{"d_model": 256, "n_head": 4, "vocab_size": 3317, "norm": "rmsnorm", "norm_eps": 1e-05, "rope_fraction": 1.0, "attn_scale": 0.125, "tie_embeddings": false, "optimizer": "adamw", "lr_head": 0.00697, "final_lr_fraction": 0.05, "seq_len": 128, "steps": 10663}
MLP neurons of a small language model. Each row is named by its layer, matrix (down: output weights) and neuron, and shows model dimensions 32-127. Each number is 128 + 24 x the weight over its row's rms, rounded and kept within 0 to 255. Numbers have three digits each. A neuron's up and down rows have the sign that makes its largest values positive.
A block is one neuron, or neurons of one layer that tend to fire together. Before each block is what it responds to, as a language model described it from the Wikipedia text at the highest values.

Mid-word subword fragments that continue a split word, strongest on compass compounds like south'he'astern and north'w'estern, also direct'ors', Tok'y'o.
L4.down166:071075135146104141119136145182156105137123114111094104109132112121151137166150163146160110100132117113123132104094173129109109131118141096169100125094131124161108105125164134144129101136092111164103158113163157139157153126121118145077129134109120100117112098139151104135073149127106073086

Second subword piece of a word split into tokens, completing a prefix piece, as in acc-ount, cons-ist, cons-ult, opp-ort, and York after New.
L6.down5:114145076128127106099162123148096122147153164104166097143149132140140139132152103107140129156107149085094132130135133165110158099106059108101113161088106121117053199125104092102068133120111146117129128127146133113125134186099136121133151160117133154120155151153140117176103119073108161133
L6.down40:148112136130088184090118106116160111156080139107164116104089103136104133127122129163120145057163158103108163126148121118101126104119113090153112122108121106107132143157157087135124112142106117114107124142129136143153133141146112118129090116083127172145128179115092207147098168102137094138
L6.down100:140158131127121122129101117101182089114141155163137138156151121102155148103165103134124146083156143148135182091089126116121102151154115096158109154131129085143127131103139094135131124143151163151150085149122124143069115155115094147135131100150154160151128123131168116107137127087135114117
L6.down110:142127114126124142172109107142145132113170133102151116152090143149122151151111102117110135140127115108151105147153107119142107130132141131186170117166147139116102171110115132111103143110123146112136141117128158172114128116072122161115126163152147121089132080105098106141164125146089119129
L6.down157:127135162142103092118129109130112146147116156122110159125152102140156088150116130130148140112098103108100148069150153113094130119128134092153117116111134143138130101171134150180148125126148143123103132105135108097133118161170120089116096099095182164110137133103152146120103140163117126122
L6.down409:137157097103143145132086136144142090138101138121132121114129068180157090119085146182159111152092098141147127113105116113112117150095140140118126115114112116142154174137153136101134124156127121155122161135101137148108128132099111146166077148179151131083144140151125173129083180159110152109
L6.down595:104159125124128119113119135150104130147118069113123135094141155172130123136101148137169111106171129123124144153061141140130124117123133080136118140158132094139164142149086082113115128146160106119147145103122146115100109140116112136127105176086084116165112147122160083151086113183119111150
L6.down654:110096170159164152145114124161092113156116153120101146138135162099106154087129126157099157156080154124148181141123102111117098104163141091138157165126103112146136113094160131136128115121113155147130111170148115144156104131160085147131144142139142133136115147145136129127102104129072108162

Mostly the word most in superlatives such as the most common or one of the most important; also mid-word pieces like ood, id, pt (flood, elapids, consumption).
L3.down3:154119122097127132119195098127140159118148101138114076132134121111112120144127104142095120110131103117140114121105158121126090168115128141146128182138141120147124145121098100132124140101137118143127167116105083162128135126109129101124129087126158135112129102110153121106123126090118141135
L3.down118:174107130112133120138135169163132091086157126164120123121143129131148132084147124140089169115138110159130111111129106137087152087134116146116106143146169139109156117113099095149097105173140151139133138108089137121118124135095133196110102129149090134111179137138118134121139115103121117086
L3.down285:169112151103095169180142105129133144116123148143152109092161108105124180109118154087144140119097150097131111125102104111111142124083109095143094115125123157150142115107115164133124106152150173125113107102139123141128109150139088147149120149185121131121156138086091133073122136099136188168
L3.down425:127137120096119147096115113117139143129101088121122113145119113132126163137142108131062136117104116138134165129094130125159102135115150121115095158119153140126140124142163117118134152141147179146081132152107113134145143050117136133111138111131097123162097107121136186148128128115128143124
L3.down487:131119147188135129140124120155094113131165165127124174142078119120092150075119120138080098124098129153085123121127112116115131172113128104133081091123105128149139151128124145122117130129177139128140123113125115072145087144145136154075094097103137142158067133117161158160150156130144140134
L3.down522:124073120142164120092147146177111057119140125124134133135148104163147130113134152081090114101098134151131151162122103164116108132107145138142114155181143110119140146119098102107061141137151145145103097108145111117107145179100077099105141159097135178109112157129143142099121141164141131138
L3.down664:131120115137098090107133125091147116128126093106113139119149121133107123137139113142157121167115122129117092121146127139157101183149160111147142116156106113091092125116161130120137170142128089145139156114079159096125128148126177190124106122120130140148119151093122141145108135159155128139
L3.down701:121105093140124134098120160116128084140135143117097164130098124164153125136135135108123101093113137144130150130104137144103131140132159143117075116143129163138172104147125127174111089113114130116133161137126183133143137162140147148128118098129129139086109143110160117090118111131067141159

Short word-piece tokens in the middle of a split word, strongest on "w" in northwest/northwestern, also ded-ic-ated, after-m-ath, inter-w-ar.
L6.down28:141092139138156107122121164150104097098156103127142130149128134117124123139149106146154143150131139111162131140118150129094138090134141093162119117150127157151134131105113169091117131131156158115119142154121115105128132146112125152162141163104165142150116124142151132098098160122126131127
L6.down135:150153124125126139094138141118146111114109127119118157125170093129136131125155131134102127175121124103130118167129125143118119115102092107099107137143147136152124158111101168147158116090083170125125122124115173142153116132133153125110148080147105148142090111120158063136131151133108103120
L6.down156:124104089154120128123167144147138103134143128173143126112160133084118133140107125125157144129097125106123128146094108112120157112129139150115107171087080088146152170157157102182136115114097111126103091117084146121107123150133123137141113114133095135138097127119124162121137101113140131138
L6.down179:126134147129142132163156103104183149128165111091146152130097149122100121169138092120141145130110152177138089154140145113132119112174151147174156127113143140150159099141133112129106155125126122102141088138115137142091153148113108128124099153127171090176134114146102120135131110175149127119
L6.down297:103140129171180100149154139164112124082128104098145132145121112170140134141108195115180110118116137175094183129111101176141145144125101140145144127148138117157119117150098104155142128112124152112104120121114111127120110089125138107132175165133154108134117158142162103126126096149179120131
L6.down488:126142139141154110085131121140164144173121154100058150127195095158179098082119137097128155104135136089092147135100126124119105123144105107105125100150108145146110159134141116090140158118125120146113138117126111173176152116133116175130103134153105123132119126152127133138142123101164154142
L6.down506:137132128119110136124181104130140159134130156157095157141161144112133128119150114082126059157160094105130135153101105127141154135111115146096131086107110105109161116149137106111127150133127146109121148118080166122138139102138140135100143121123144135159181164113146134129118120076146119162
L6.down627:116150113158130131115162126151105127112125145118126112122124119086177106159137102118154137128096132129143122134141158144143151125080098170144117115113101120141106114091160164119107150141120096172122165094157105094128156114147134137128126080104113138118185141115097156128123129099133126148

Word-internal pieces, especially "sc" or "c" continuing a split word such as land-sc-ape, Box-sc-ore, Inter-sc-ope, Des-c-ription; weaker on other mid-name fragments.
L3.down35:133164109111162141110100096120093128083123123139133164128121129135136169154116133098125066134152113112143141121133128149123124116135160151159110110094121176096165078136106131145149125139098066136140092154101146102137155135151113142110145134106138092136101104112153126154120158123079109133
L3.down40:147153141111153117174129127129129128095138162124101152101151134101148153129103126133120163124115116099124158157130119089134135094139144089114102084133153107151087136168130129124150138102131130124142129116137140109130138147155092145146143080145124159135113099150135101118121121178139152113
L3.down78:125074114158111107145176149104134150092094104117095117135165045148105099142126121081136086163115178131145110149118099111105143112135167178134101122170149092131112117128128163139122103123127096116138101118141122124122115119148097133115131147129115147110137131116115148126096167153094147132
L3.down94:167149123144125147092166132134118166099130122116124188105106118122122161147123129155132149160102148165154119132126113099129110114124123096172163139162132107126087118125131138087130086124150144123162088122101132144143120140150164087123078127136120134082130138136122157160095110116120137133
L3.down110:111149108112122099070114144115136144116122131128118099107116131116149125159114120110134084105146106134149126125112140141187115129067162071103131144135169148131128144112138116090116136110108130115090131127119153126142166140161143171176148155121117143121154148148127109081136122127174092131
L3.down385:131181080143146118105145144117160143171129163111156123136158121119125126090152105084101110155132079115122124087138136146094115141176134155129156146163118118116108129158165127121119120103094154128177150152110110090174141147138135129120140127149150120105118110129099127149130081142122172122
L3.down404:088148148141150093149174126093105120117186146113115106085165153122105110117117089119113108147156146138128096134114125122148160110091091057125130109091124114138106122107135114135125134163102166150134108091159137125081136127099124130105149107143140148105153149130126144152149157103110147114
L3.down584:150102106105135140152138150158127106132115154180107129091157108129113143124108118146105147133127151149126154149165139156140159155073145111093139123137101168098132142121106150117124158167144123088169118100155098166161134144118155131103132131059145139123107098134165123120113140103117124140

Pipe separators near the end of markdown table rows, mostly header rows (Score |, Label |); also closing = of page titles and list semicolons.
L4.down80:127138140096071140135124078140110117131157134122101155111117113153172135098135080123151145111142142103119090116131131149118131116153127145137096119125138115148155138160142108110111108125123127136118102141116187110131156099140127091131147122144139126134091111167068093112138099144081131130

Word-final or middle subword pieces that complete a word begun by an earlier fragment, mostly names and rarer words, e.g. Bron-z-e, Hein-z, Phil-ip, Pil-g-aonkar; also the colon after "Country of origin" in infobox lists.
L4.down216:174112131169115144114127163143127076143126146148139117134134115134138078107136143113100123132151106128124126105093139083076130141125142144134155132137132136137135055163142118129140125122158129114109122146082108125120128131149065125143153101122128139150083140150109131124100135134120168135

Fires on word-internal pieces and separators whose continuation is near-certain, such as b in symbol, table pipes after Pld, and the second slash in http://.
L6.down7:128114101154108169119080145117150113136155222111106093131133141112175159094130122105155106119153153139124144102110121080098156104133107114132127106124112097135091123106132120078099085135103105165146126165107121152114137142184080152130098149115080153133128135179129151118124108148104106132
L6.down41:101123166123143100130113106095154178131151174179105136108132140142118157110102116116147122106108140129099205114073185106104118113132133163127101098106117164121104152120102166169115101179142147104131098117130128167118105138111079122152161130125152122133116113137137175128141103121134138137
L6.down186:121140127115149106137129090179136148118149083126182102122141106132134139090138135143127097102097126131160208119126132171167113123121101119099135170126127102142117117134133098132108115128106107181146123110128116171147127133147166143164132107146129116160141155150125095137113133117087163118
L6.down272:124102082126127146148108188134146122132119138153110098079116160104141144140103078116085140144143131108115126081107176124163110153144112120098098120137104176153110155157159177110162094115142137102093137098175136130173122122123151127163120109142099174124141147131155129120157164140130175123
L6.down580:130139140148102117173158141183103132156162144126157127114106161125144121134113102112122147157130101145114136116130158123128133162101132179113138169124132140145150144051128139091180096129101149165117112121118137131070134083123098140128105090127113120115153115161134101100130126129161116098
L6.down640:134125149125096094101135107119127100123077110101108137166146121145131160113144104127166099122119145109166152146112121185123109094140167107110165138108102137116159138137163122176129106120123157129158100141168120110102143131117118144138139167079119121094118160165126127142117125099158122139
L6.down646:097111106126137152114165114131111134164088154111103132147129116144113125116115110123107162080113137138135169134130129118118130135128093130147121077136118140124138121139139140119101118126173102152100122127175133125102131127114140160138160146125148171102102127131132082114084071099122131122
L6.down667:159151151141164152070115106169150169165152142124104115116130153090118161130143122155179121111150167138113178145123133115113107108127158115135142124139120147094113163137125131113141151099144112099106131143162108153159148113127082110197097126125130131128123123165153158104106154181121086106